python train.py --num_hidden_layers=18 --hidden_size=384 --num_key_value_heads=12 --norm_place="pre" --norm_eps=1e-06 --init_std_down=0.00501 --lr_head=0.00557 --train_tokens=676400000
MLP neurons of a small language model. Each row is named by its layer, matrix (down: output weights) and neuron, and shows model dimensions 128-255. Each number is 128 + 32 x the weight over its row's rms, rounded and kept within 0 to 255.
A block is one neuron, or neurons of one layer that tend to fire together. After each block is what it responds to, as a language model described it from the Wikipedia text at the highest values.

L3.down231 [143 169   0 132 163 187 127 117 101 102 150  93 114 113 137 129 128  88 105 141  90 132 180 118  97 117 132  79 119  82 207 155 113  86 155 113 130 197 122 131 133 132 107  80 122  94 153 176 163 112 140 120 106 102 145 126 152 115 118 116 109 103 125 111 137 129  82  96 121 115 137  78 158 119  89 137 132 107 154 110 130  69 106 152 132 109 108  91 162 125 161 142  96 143 134 125 166 157  94 163 202  76 172 148 166 157 100 198 148 132 134 147 114 133  98  98 162 180 112 177  89 111 143  95 156 145 113 103]
L3.down410 [150 100  77 115 159  79 137 160 102 116  98 151 106  81 109  90 165 136 111  98 181  68 169 140 129  81  86  98 112  91 162  79 132 143 148 191 171  63 137 133 152 108 148 132 110 133  74  77 154 134 137 148  62 139 155 171 146 119 112 134 138  77 102 165 129 101 133 140  12 131 104 124 117 104 109 144  57 104  96 150 137 136 102 140 146 133 190 130 124  91 177  98 104 100  77 114 124 122 131 120 161 152 164 140 144 136 143  84 182  39 141 156 110 100 115 180 137 117 141  92 111 174 164 114 124 125 119 161]
L3.down434 [173  93 110 131 150 135 140 115  98 171 137 132 114  90  89 113 137 129 171 151 121 151 153 113  61 156  89 121 116 113 201  68  76  81 196 111  88 141 124 121  99 133 103  84 103 103 146 154 142 159  75 131 125 129 116  59 136 115 110 175  94 108  78 136 143 199  59 180 130 107 104 175 242 143 124 110 144 102 139 153  94 142 176 161 100 116 137 198 183 177 186 105 129  89 159 180 134 136 106 116 132 119 191 128  93 118 111 164 122 157  83  87 127 176 142 141 107 125 138 138 161  85 161  79 102 116 145  81]
L3.down540 [157  77 226  96 134 143 100 155 106 153 136 115 146 138 164 154 127 113 124 123 139 134 184 119 115 140  52 146 162 143 118 135 105 148 128  76 120 153 137 161 105 115 138  97 166 107 153 118 178 111 113 142 101 158 106 186 142 122 128  99  84 153 129  59 109  98 107 152  71 176 135 121  65 109  93 100 153 147 124 183 106 134  94 147 118 125  98 117 148  78  75 132 128  96 166 139 102 184 104 145 179  93 201 116 101 123  76  65  93 137 148  86 178 120 100 109 139 168  99 107 137 170 138 123  92 130  89 134]
L3.down699 [ 84 145 123 133 179  66 150  71 187  97 184 149 127 120 158 101  51 129  89  64 160 114  74 120  98 116 168 108 120 175 149 109 140 112 140  98 192 148 134 148  80 116 141 100  97 120 121 171 174  65  93 106  43 128 125 156 146 154 137 144 100 129 130 133 158  82  88 104 194 115  60 105 121 161 139  89 134 108 108 121  61  46  95 143 135 104 149 124 136 135 134  94 133 151 138 118 130 104 175 163  93 111 125 104 156 134  99 105 166 134 101 182  92 134 169 117  79 113 143  85 188 124 161 171  97 126 123 101]
L3.down771 [144 161 183  85 141 199 123  80 140 141 125 132 105  97  85  81 128 117 120 143 196 135 142  61 108 115  99 118 158 134 176 187 146  70 127 139 103 135  90 134 175 135 105 148 159 128 198 164 137 103 126 161  97 154 138  99 128 165 137 110 169  76 120 188 156 196  42 132 184 114 117 118 242 123 123 112 130  95 148 115 158 160 146 119 151  96 105  97 136 122 133  91 149 209 107  84  96 158 108 124 186 126 113 162 157 151 171 123 132 114  84 174 123 140 125 126 119 120 132 122  89  98 177 102  63 168 108  99]
L3.down969 [ 93 100 203  85 147 147 135 154 119 153 189  89 147 153 162 180 122  47 113 132 132 151  99 178 137 101 108 151 135 155 133 210 114  84 114 104  64 107 205 155 121 163 141 120 146 172 123 122  78  93  92 190  81 162 105 119 156 147 143 120 126 135 135 102 164 121 112 157 122 145 105 158 132 130 104 100 183 147  76 167 149 145 140 122 100  91  64 173 186 126 140 172  90 101 131 179  74 164  82 135 114 111 162 107 136  90  90 115 123 132 133  90 154  91 157 167 128 137 129 169 109 106 146 113 167 116 144 111]
L3.down1084 [125 114 131 108 182  98 135 103 140 126 145 126 145 191  99  75 119 115 100 137 136 131 132  79 121 151  96 154 156 139 141 149 133 114 105 120 165  82 128 122 136  88 141  92  97 124  99  92 127 114 180 162  88 118  98 113  92 121 181 143 174 138 125 111 155  92 135 127 152  85  73  99 151 154 104 105 113  87 106 147  89 128 130 192 135  56 114 156 106 100 148 112 131 233  36  87 107 134 110 151 109 138 157 113 165  80 161 169 185 125  77 139 136 112 152 123  95 170 136  47 139 168 112 107 127 100 135 157]
Punctuation after names and initials. Periods, commas and closing parentheses right after capitalized initials, acronyms or proper names, e.g. Charles R., on CBS)., No., Jr.

L14.down100 [154  89 112 137 152 127 119  84 124 101 186 117 140  91  39 153 175 152 120 150 144 147 157  98 111 118  86  84 116 177  92  71 164 171 176 120 113  92  92 102 137 142 184 117  99 167 106  59 154 125 153 131  76  97 182 153 130 138 141 124 162 140  95 131  82 143 104 139 107 130  39  78 155 137 187 127 179  91  81 131  78 106 137 149 145 155 143 147 130 112 134 176  98  95 141  82 124  85 104 218  95 113  82  92 119 100 129  67  98 166 161 139 149 124 117 121  85 183 109 111  48 163 137 131 133  94 127 145]
L14.down161 [160 129  93 174 172  50 112 113 102 110 171 105 150 111 116 182 148 156 138  63 113  45 123  79 128  48 113 156 151 159 123 129  70  77 101  97 119 137 133 114 118 141 157  99 113 158 166 172 114 183 109 132 112 154 179 117 106 128 106 151 131 155 117 133  81 126 162 157 144 111 178  76 165 146 142 152 125 140 110 105 135 127 131 109 149  74 108 137  73 195 171 171 102 130 191 115  94  65  99 118 150  95 149 132 177  88 114 131 151 124  82 152 127 135 115 152 135 128  94 127 154 111 189 129 139 134 117 117]
L14.down224 [161  81  56  81  63 120 156 125 116 162 102 108 104 149 123  88 142 144  90 141 135 143 175 137 122 118 104 100 132 179  94 135 111 168 146  92 151 143 135 111 106 141 119  72 134 120  84 154 113 100 131 121 165 159 154 143  79 102 149 146 124 174  91 103 144 148 110 102 170 142  88 151  84 117  96  82 165 106 172 143  99  97 137 103 171 118 133 130 144 150 170 214 114 111 124  80 202 141 122 149 108  87 178  96 142 135 115  82 123 178  97 176  86 135  99 113 128  84 142 170 132 141 122  81 128 139 101 124]
L14.down459 [168  68  95 118 143 118 133  70  85 160 120 157 129 134 128 147 130  90  85  97  93 196 205 185 147 142 144 117  84  83  78 156 146  50  99 138  87  97 139 103 131 153 125 171 153 132 161 155 112 150 184 141  98 155 160 115  78 167 129 145  97  71 138 117 101 119 132 140  98 116  71 222 157 150 113 164 163 177  66 140 183 119 108 116  86 112 126  95 125 189 158 128 127 138 174 123 130  88 112 153 120 131 173 176 149 118 116 128 133 115 122 118 182 147 194 155 109 150 158 189 125 114 113 131 122  85  71 142]
L14.down696 [146  85 104 168 102 148 117  66 134  95 125 195 145  79  70  76 123 106 159  91  81 156 144 143 149 122 143 109 139 110 102 147 134 174 108 154  66 131 126 165 159 111 132  90 148 158 108 149 125 101 129 150 131 144 112 146 141 134 197 142 132  98  69 103  94 149  92 173 120  66 102 131 136 121 172 111 132 113 142 147  97 122  64 118 170 105  63 144  91 179 137 143 115 171  98  59 150 133 142  93  70 198 113 165 117 120 164  38 106  87 148 129 116 122 189 159 148 132 196  92 168 133 125 190 102  98 128 132]
L14.down885 [ 67 112 105  97 135  97 138 150 130  55 123 157 133 126 121 188 163 134 169  96 113 138 126 100 127 206 112 158 112 124 143  79 193 145 143 101 109 159  95 129 178 125 162 115 120 106  95 133  96  84  94 202 165 114 110 208 158 169 144  90 112 149 128 106 172 121 151 174  75  99  71 178 156 123 148 107 112 103 116 122 150 126 126  82  83 144 140 183  96  84 152 198 139 156 119 199 138 118 112 122 131  81 135 109 116 149 120  90 125 140 116 138  79 121  97 155  88  70 136  59 153 204 141 133 182 113  92 148]
L14.down910 [126 100  93 148 170 104 109 131  48  82 110 125 141 156 203 105 139 140 145  84  77 118 190 143 103  78 137 127 128 132 177 108 210 159 134 127 119 122 148 140  91 123 118 134  83 126  83 107 113 107 134 172 131 109 118 165 151 140 142 167 182 132 105 106 183 135 176 129  86 129  79 129 192 112 186 162 116 129  81 114  88 164 125 104 121 165  72 114  73 127 163 145 156 141 162 167 134 100 141 134 168 120 182 156 109  81 141  53 104 137 162  98 160  95 161 117 156 131 162  48 101 178  97 214 131 106 176 163]
L14.down937 [132 147 206 150 133  88  61  54 135 114 115 134 126  94 176  79 117 156 111 115 157 164 154 176  84 125 103 117 169 159  81 117 168 106 102  86 176  93 132 139 121  97 112 114 111 115 153 142  73 149 154 150  74 137 117 142 145  74 113 141 155 163 103  51 102  96 149 173  66  39 123 132 110 104  85  98 115 104 130 106 149 182 145 156 127 132 155 148 152 177  90 139 149 102 174 108 118 114 142 137 122 134 138 145 155  30  83 130 140  89 174 163 112 127 152 141 138  86  98  97 129 118 130 109 168 116 155 144]
First-name ending before surname. The final token of a person's first name or middle initial, just before the surname, as in John Coltrane, Sar-ah Becker, David H. Freedman, in credits, tables and lists.

L3.down215 [ 99 132 190 137  99  98  89 164  95 118 132 168 117 124 144 123 142 126 169  99  87 136 174 100 141 115  77 129 123 117  95 194 132 175 150 123 145 154 189  97  89  81 156 135 102 100 151  51  78  93 136 142 172  95 134 118 118 111 166 148 120 203 115  73 158 105 117 168 133 135 199 127  85 102 172 123 127 142  93 139 187 177 112  71 112 173 140 175  76 122 100 150 150 159 148 120 143  86 133 151 118 115 122 120 151  93 105 162 108 116 134 113 211 142 108 140 125 166 150 138 114 138  84 118 110 133 106 137]
L3.down595 [121  68 168 104 120  97 119 130  54  92 111 121 151 137 161 102 117  72 166 166 135 183 152 103 115  82  91  90 187 175 141 115 125 176 166 128 160 107 127  95 126 123 174  96 112 103 104 139 127 116 109  82  82  69 195 212 140 175 141 149 113 151 166 174 117 132 146 171 142 133 120 155  46 135 160 150 140 145 139  97 110 143 141 118  99 167 149 192 131  77 116 188 116 105 130  95 154 116 120 130 139 150 151  92  99 158 119 125 168 115 136 159 161 175 128 139 123 132 126 133  82 133 118 193  80 149  97 161]
L3.down759 [ 92 119 170  98 185  47 140 133 139 124 137 128 198 115 127 146 147 119 106 135 163 112 133 163 153 161  79 134 163  49 138 178 162  93 112  97 120 103 169 187 110 157 164 144 122 125 153 129 163 220  96 149 112  95 116 140 139 156 142 157 163 204  93 124  83 125 118 151 143 206 120 143 120 144 153 125  89 147 175 131 140 130 122  77 104 115 137 144 142 154 101 122 125 116 159 157 148 103 178 136 151  92 141 139 138 224 148 167 129 112 104  96 157 121 100 124 155 118 123  67  90 133 186 158  88 118 100  74]
L3.down794 [ 78  93 181  97 102  69  93 148 124 106 121 169 135 123  85 132 153  94 120 138 134 196 144  70 158 118 132 134 169 138  71 224 109 105 145 152 110 121 155 172  46 189 122 159 120 118 173 108 124 133 128 130 142 124 165 114 189  97 165 162 147 168 134 140 128 162  72 172 141 151 208 125 147 130 128  71  98 188 131 138 183 165 196  90  85 166 150 192 154  49 118 146  92 116 200 112 114 112 166 130 116 117 158  68 118 156 116 130 110 147 145  97 200 155 116  69 151 155 106 152  41 131 192 152 140 132 111 155]
L3.down866 [138  75 169 154 132 140  91 137 143 129 123  73 136 137 123 146 124 114 178 140  94 131 177  99 143 183 196 143 141 155 128 145 124 159 145 112 113 147 161 127 121 134 106 156  97 126 156 102 114  63 143  94 157  79 121 140 149 124  69 134 109 116  99 156 103 175 155 146  84  78 136 111 139 102 163 152 166 114 136 103 139 174 178  64  88 104 173 124 143 141  99 186  53  83 151  76 142 198 106 162  96 116 109  36 140  89 110 133 167 113 135 120 164 145 141 104 133 175 131 227 111  89 130 146 142 111 158 191]
L3.down875 [163 123 136 108 143 115 123 118 158 114 103 170 168  94  94 146 177 108 117 108 148 126 200 131 133 169 104 105 128 122 110 237 118 107 162  89 121  90 123 133 154 206 140 143 137 137 164 121 110 128 155 180 140 125 168  99 140 134 113 135 171 171 112 150  85 152  83 157 147 137 178 107 122 143 139 149 127 166 149 108 174 181 166  80 102 100 145 172  91 129 162 170 155 149 160 111 143  58 116 110 187  69 128 129 121 176 154 173 123 141 111 138 198 128  86 140 125 155  77 112  91 111 147 137 145 167 115 110]
L3.down1109 [167  72 125 110 146  66 131 151 106 135 143 165 111 111  95 109 121  92 129 135 144  94 167  73 155  96  18  74 145 175 158 137 119 147  69 156 135  61  72  99 111  90 146 179  97  92 112 119 107 157  93 100  79  87 183 195 150  91 164 156 144 110 143 183 147 167  72 159 139 142 125 136 174 107 110 122 123 171  81 191 126 146 120 119 136 155 143 115 139 158  91 118 111 115 115 132 138 115 114 135 156 186 113 160  71 143 162  74 130  99 155 154 132 142 119 119 170 127 142 112 126 132 160 138 115 178 111 164]
L3.down1111 [134  72 178 112 109  72  90 165 118 125 135 155 176 152 150 151 113 122 174 153 114 197 173  44 135 127 108 169 162 141  92 216  93 158 119 105 121 138 169 148  84 167 124 175 108 123 153 128 132 102 120 146 159 146 163 136 151 129 134 153 132 122 142 153 114 121  96 199 144 145 163 153 140 121 161 116 141 137  98 135 159 180 172  72 127 197 182 146 132  99  45 158 107 147 155  89 106 137 121  98  74 115 103  65  86 120 105 131 153 147 175 116 176 156 101 114 147 169 131 131 105 155 127 175  78 117 109 165]
Last-column table separator. Pipe cell separators (and occasionally cell values) just before the final column of Wikipedia table rows, e.g., before Notes, Qualification, Report, or totals.

L3.down50 [121 113 201  71 120 163 134 117 121 128  96 142 151 112 120 160 107 162  61 118 102 110 148 173 104 132 120  99 132  65  77  94 206 143  77 106 186  74 122 191 157  78 150 158 154 126 105 161 103  77 130  98 200 120  97 163  83 125 163 218 175 120 101 143  96 139 129 185  72 149 143 181 131 156  94 165 177 182  81 205 130 111 109 121 128  99 110 147 106 104 146 161 177 133 170 124 110 133 197 103 189  80  89 119 106 103 112  89 138  92  83 127  86 121 177 125 139 126 126 155 159 196 189  89 105 114 156 108]
L3.down144 [154 137 169 158  62 176 108  92  90  84 124 166 156 136  66 125 148 143 141 152 130 115 170 154  54 165 120 127 101 131 152 115 125 112 170 100 153 121 132  75 156 130 127 145 128  97 118 151 159 168  92 128 187 122 112 117  69 149 146 150 157  76 106 123 166 181  69 123 184 131 115 129 105 163  98 146 108  88 139 116 107 125 137  74  85 111 127 121 113 141 163 140 161  98  88 128 167 116  64 179  81 171 168 146  50  84 133 149 126 178 130 127 109  99 108 112 141 103 172 160 107 132 172 243  98 118 124 146]
L3.down226 [ 91 135 198 137 115 130 110 125 102 107 158 152 136 168 172 181 132 176  80 160 163 146 156  82 136 154 175 123  89  35  81 181 135 184 110 128 108 180  90 103  93 135 130 129 115 108 109 118 110 129 176 113 229 138 169  66 129 147 118 151 141  89 145 168 116 134 103 125 180  65 145 175 163 183 136 116 166 178 168 127 143 133 107 162 128  98 120 118 110 119 115 143 191 170 102 131 116 224 115 119  93  86  99 145 152  66 140 119 108 129 100 146 119 178 147  72 112 134 116 142 187 129 105  87 126 109 109  87]
L3.down422 [113  86 143 129  43 115 121 175 114  96 110 138 148 152  85 127 115 186 156 184  93 151 112 101 114 203 142 177 163 163  94 161 100 148 107 127 117 138  49  87 156 139 122 159  78  67 120 127 153 118  63 103 164  96 133 130 116  92 182 109 166  64 115 151 104  92  94 162 125 184 132 146 149 166 107 138 107 148  99 148 122 148 110  86 120 135  66  92 111 114  91 139 153  43 123 114 169  97  53 222 116 115 155 103  99 100  97 173 136 155  93 124 144 143 110  86 154 110 101 159 158 120 148 197 159 122 132 128]
L3.down634 [139 164 150 102 142 119 119 104 127 120 150 108 110 101 128 152 123 138 161 128 161 128  82 168  70 128 111 165 128 132 183 159  42 156 160 125 126 157  88 112  97 166  84 108  97 118 116 113 136 130 100 121  92 120 142 130 159 150 104 139 164  60 117 116  87 126 143 135 171 211 186 152 142 167 165 122 167 181 127 141 128 101 134 185 101 136 157 104 133 186 138  93 132  73 159 175 158  76  96  58 144  83 105  86  86 157 115 150 123 123  89 121  70 252 177  91 147 173 142 124 163 118 204 110 167 144 116 141]
L3.down880 [177 132 130  77 158 139 122 134  93 123 100 112 170 125 113 101 156 116 114  98  84  85 148 138 140 101 175 114 141 164  77 104  77  72 126  64 114 148  90 103 103 181 127 142 123  98 135 148 167  94  92 128  77 181  90  89  69 149 153 114 151 119 124 137  80 179  53 109 145  60 175 173 111 146 146 175  99 107 167 131 106  79 111 139 124 128 161 123 150 194 158 156 117 128  72 114 171 114 169 174 166  64 142 148  47 134 173 168 151 117 159 133 132 110  89 142 123 113 136 132 129 106 157 121  99  99 110 125]
L3.down985 [129 151 155 158 159 112 129  79 108 135 136 223 108 115 146  67 155 101  33 146 137 147 102 155  97  79  93 155 104 139  68 144 133 139 140 192 102 111  99 136  42  95  93 156 117 118 124  76 142 128 114 165 132 106 132 157  88 123 149 123  69  84 142 131 132  94 112  97  87 136 145 105 166 160 102 115 146 102 154 102 117 156 162 162 126 162 157 117 140 127 112  95 155  95 131 156 134 166 167  85 132 173 100 114  91 155 134 150  95 136 132 117 150 112 152 127 154 110 132 149 153  75 120 173 130 128 119 193]
L3.down1013 [119 164 132 136 143 115  77 191  88 129 123  81 131 184  57 154 114  42 122 152 105  98 141 148 135 130  94 187 118 117 104 140 101 110 143 100  79 121 131 144 138 139 129 139 154 150 140 126  99  60 108 127 112 127 114  86 119 168 134 103 112  24 177  80 165 132 147 131 107 161 138 151 109 132 169 126  69 153 133 146 154 152 135  85 147 128 109 105 122 142 133 145 166 126 164 177 112 160 147 201 162 120 144 156 124 148 122 121  67 130 137 113 123  74  98 148 112 160  90 138 109 106 128 169 168 104 144 149]
Sentence-opening determiners/prepositions. First word of a new sentence or paragraph, mostly "In", "This", "A", "At", "During", as in "This type", "In such cases"; also "Dec" in "Decision".

L14.down18 [190 153 207 129 124  95  88 142 153 118 149 184  93 119 154 146 155 173 152 118 106 161 151 130 179  88 129 154 195  96 211  92 152 114 124 181 144 123 138  97 103 147  90 112 100 136 171  43 126 148 105 171 173  75  95 162 147 138 127 108 119 148  41  91 188 165 123 101 145 125 171 120 148 157 169  86 134  72 130 140 126 149 131 108 153 110  97 116 164 125 140 144 192 122  88 158 128 146 174 122  83 101 161 117 109  76 122  93 102 181 132 126  73  99 142 135 144 143 110 136 154 107 140 139 121 172 122 150]
L14.down116 [ 89 103  72 153 106  86 134 172 135  95 176 106 104 133  97 141  97  89 139 134  87 154 128 124 124 110 130 182 130 111  67 110  70 168 131 130 116 161  44 128 128 158 143 142  98 153 138 124  90 137  78 158 159 118 125  91 144 164 138 127 129 171 140  89 144 124 132  74 100 143 126 143 136 114 144 143 147 121 149 121 128 162 130 130 103 181  55 178 158  98 138 171 170  89  94 178 170 140 133 105 132 107 155  73  75  90 156  69 139 205 130  95 133 139  78  90 115 119 147 103 126 175  97 161 105 149 130 161]
L14.down325 [128  88 143 144  86 113 113 113 144 102  95 122 182 144 138 166 125 142  90  95  91 157 148 129 105 131 217 126 155 177 108 177 107 137 126 101 195 114 146 154 113 162 138 105 132 159 137 105 188 155 177  81 100 132 198 129 164  98 215  78 126 100  98  85 140 168 104  95 152 120 130 116  92 138 128  87  91 154 119  97 170 164 132 155  26 155 162 126  71 140  72 141  96 123 122  92 140 117 149 110 143 111 120 162  98 119  85 112 120 102 106 162 126 135 119 142 159 186  60  62 158 178  95 103 145  98 100 167]
L14.down413 [120 113  95 155 178  77 119 155 108  91 103 117 107 104 153 118 130 168 122  99 152 205  91 109 118 138 101 172 167 140 177 139 179 130  86 131  91 163  76 173  94 108 135 111  91 111 160 106  70 120 131 142 117  92 177 153 155 161 133 120 166 100 199 172 175  94 109 154 134 163  67 111 166 150 125  66 113 134 115 111 123 147 135 163 108 131 102  98 175 167 107 114 146 149 136 132 160 125 113 124 120 146  58 110 130 134  93 102 145 151 125 146 105 196 137 165 109 168 142  65 145 214 142 171  73 181  85 172]
L14.down481 [137 140  75 148 160 131  93 190 105 108 194  88 122 109  79 149 136 153  65  73  85 129 166 137 117 115  64 136  84 101 135  75 127 177 128 167 143 106 114 153 173 107 134 128 149 130 172 151 150 136 126  99 109 119 176 148 147 125 126 140 113 107 127 117 138  73 142 114 150 187 151 132 146 137 130  89 114 106 188 161 111 183  66  83  86 104  73 174 114 108 152 122 138  53 125 129 137 126 153 189 155 119  84 109 108 120 144 116 107 112 118 137 121  72 109 160 125 131 105 133 146  93 124 142 121 169 108 211]
L14.down632 [105 121 170 136 142 105  66 125 132 150 185  72 167 132 150 142  86  98 179 118 127 115 158 123 161 141 147 154 160 102 113 114 109  29  80 103 168 112 108  66 122 145 131 155 121  75 133  72 140 107 115 144 124  56 167 158 111 142  97 152 125 145 157 117  76  75 138 124 151 176 141 114 127 155 105 139 107 103 116  90 141 142 132 109 101  98 134 180 206 122 152 129 173 135 150 103  63  71 109  54 128 113  89 177 127  80 117 149 152 179 163 152 149 140 136 152 130 145 143 155 134 135  94 118 129 110 150 173]
L14.down845 [140 148  46 141 109 202 168 142 153 190 137 145 162 112  53 131 165 166  99 168  51 146 157 151 104 146  92 106  86 107 106 160 105 155 162 121 103 109  90 154  73  78 135 116 196 108 102 107 106 169 147 158 125 192 175 165 132 127  87 126  89 160 132 163 105 116 125 145 201 155 122 113 119 111 153 143 127 121 131 152 129 172 143 121 134 169 125 116 133 101 151 179  83  95 168  74 126 183 142 131  73  76 117 130 140 159 131 145 166 209 124  91 149 154 101 113 135  81 114  71 116 125  84 154 108 127  97 141]
L14.down1025 [153 150 120 112 107 107 114 155 179 106 123 127 141 128 105 150 107  95 140 128 169 102 163 129 187 117 125  94 124 117 133 157 113 139  89 164 144 139 143  81 156 118  99 100 159 147  85 173 113 112  85  49  77 118 118 148 176 117 148 155 162 128 105 141 114 176 139 112 127 100 136  69  96  69  94 130  70 165 154 118 132  80 168 133  75  74  96 126  99 166 110 153  58  94  76  79 102 105 138 147 133 100 146 131 190 105  80 145 113 127 140 139 148 125 133 126  95  89  89  99 139 124 150 168 140 172  75 150]
Table cell separators. Pipe separators and blank or numeric cells in wiki statistics tables (sports stats, election results), plus scattered word-starts such as any, bl, ab.

L14.down25 [137 136 149 187 138 105 175 172 105  86 137 103 159 132 151 102  83 133 156 176 124 184 122 151 118 135 114  93 139  98 103 115  76 133 102 136 120  78 183 198  92 131 143 110 149 121 108 138 166 111  87 140 114 148 110 127 158 197  91  99 152 128 112 208  62 164  76 127 120 135 164 149 163 139  95 142 141 117 146 146 147 143 104  84  80 106  97 132 115 151 159  60 112 112 135 131 185 159 200 137 160 135 165 125  73 146 150 181 158 191 162 109 122 161 185 191 121  85 103  43  87 186 138 109  83 109 108 126]
L14.down47 [112 122 171  75 113 168 209  75 141 110 136 104 172 149  87 132 133 156 167 155  92 133 101 122 130 158 184  94 144 123 138  95  87 135 103 171 129 145 148 134 130 117 131  88 169 148 136  91 153 126 174 200 144 147 155 182  45 130 111 139 138 156 120 153 129  70 134 131  95 168  72 172 115 137  90  74 193 144  92 117  90  93 122 154 109 153  69 163 111 160 160 148 107 168 110 139  98 154 129 116  66 130 113 137 157 124 104 131 150 157 160 181 166 147 108 108 156 133 149 118 124 162 146 114 130 126  40 207]
L14.down153 [ 96  99 158  97 129  95 162 136 159 112 130  86 179 117 129  66 115 141 170 136 125 109 150  84 172 146 144 153 136 112 158 148 175 107  67  97 104 127 150 127 120 157 167  98 127 105  87  70 193 185  66  87 151 116 143  96 114 176 139 105 142 106  93  91 104 161  97 172  85 136 168 161 207  75 124 140 113  97 137 118 107  84 106 158 130 125 119 116  75 110 121 114  94 145 133 163 117 126 154  86 151 155 129 149 158 144 114 183 136 147  85  86 131 105 100 140  93 169 149  44 135 176 142  99 115 174  89 130]
L14.down518 [174 120 100 126 167  72  97 161 112  61 109 132 175 129 136 126 186 130  95 132 147 111 121 173 123 131 102 173 155 109 136  86 142 133 106  80 131 112 108 138 148 110 106  81 120  97  77 134 165  89 112  97 128 150 157  95 128 110 135 180  96  71 146 129 133 119 119 149 106 155 131  80 158 166 135 160  87 127  98 113 118 143 135 146  86 166 175  82 114 157  70 144 185  83 140 101 140 135 103 114 148 134 107 132 162 116 166 158 158 230  96 104 112 167 123 112 173 130 105  56 160  87 127 123 113 161 114 108]
L14.down538 [203 150 107 169 132 101 120 147 109 137 114  62 107  96 200 129 125  95 162 128  98 110  74 107  98  93 129 117  89  79 126 159 193 204  92 153  90  85 170 145 120 152 142 160  76 144 118 146 112 113  94 152 118 115 108  96 126 151 147 131  92 133 113  98  66  99  87  81  80 137 131  87 157  99 108 122 132 119 153  95 117 122 133 180  48 109 161 102  75 143 112 118  98  47  91 147 107 113 157 188 169 107 143  83 133 114 102 170 114 174 150 145 179 136 127 162 127  93 119 108 175 112  95  79 139 130 133  75]
L14.down1000 [125 144 131  97 128 186 186 156 103 152  58 138 169 123 135 139 121  73 150 137 121 167 124 121 140  66  66 114 129 163 127 125 142 147 105 114 119 162  58 132  76  85 118 107  88 155 103 138 201 179 133 102 117 168 154 178 117 160 126  87 145 124 132 167 125 153 116  67 113 153  67 170 135 139 207  97 135  97 139 172 169 114 160 105 148 168 168 137 156 185 169 145 120  98 142 105 100  38 123 109  88 128 110 133 165 157  29  59 138 168 114 187  49  97 103  85 164 141 119 167 112  40 125 159  98 136  57 105]
L14.down1147 [164 152  49 114 139  86 177  93 146 122 161 152 149 125  99 184 117 134 146  75 108  90  95  67 176 148 100 160  69 158  91 111 153 165 140 139 132 137 156 135 137 119 124 123 172  81 116 137 144 140  78 157 133 157 139 140  95 110 190 107 147 161 168  98 132 136 116 114 129 194  96  98 105 111 122 149 129 130 130  54 183 152 143 118 107 134 123  69 157 113 121 142  98 152 110 138 114 121 122 154 109 133 102 121 126  99 135 146 124 215 153 131 150 162 177 108 163 113 120 181  97 169 108 200 146 112 105 122]
L14.down1151 [162 112  65 147 129 105 152 155 129  76 133  97 141 128 104 212 153 154 120 177 119 162 114 122 168 140  95 166 127 135 115 135 141 105 130 134 163 108 147  87  71 101 173  93 175 161  76 140  92  89  65 142 152 150 101  93 116 113 105 112 182 100  65  92  82  63 127 131 120 130 112 149 104 115 152 134 139 139 134 118 137  68 101 175  47 147 148 165  71 138  80 134 196 174  96  95  95 112 127 147 129 151 126 130 126 166 118 125  76 139 115 111  41 121 118 158 138 137 116 105 134 136 168 111 107 153 120 197]
Pre-verb subject position. Subject words ending right before the main verb, mostly he/He/she or name endings in plot summaries (Pierce, Elvis), plus modals and to (would, can, may).

L10.down8 [143 128 126  58  83  46 161 137  80 129 150 150 101 118 121 129 124  95 109 106 132 140 153 115 118  76 223 103 144  83  92 135 158 109 177 121 164 156 169 148 100 116  78 149 119 143 102 139 134 126 125 135 166 148  74  98 159 195 145 112 131 100 132 121 165 156 170 125 114  84 117 135 144 136 107 115  95  81 133 118 145 158  90 147 156 112 125 164 190 117 129 154 111 122 103 134  82 184 108 166 164 118 149  89 150 122  95 122 145 132 121 144  77 162  89 151 111 154 128 138 139 140 187 202 111 106  80 116]
Final table row cells. Final cells or totals at the end of rows in pipe-delimited stats and election tables, such as closing pipes, totals like 7, and 0–5.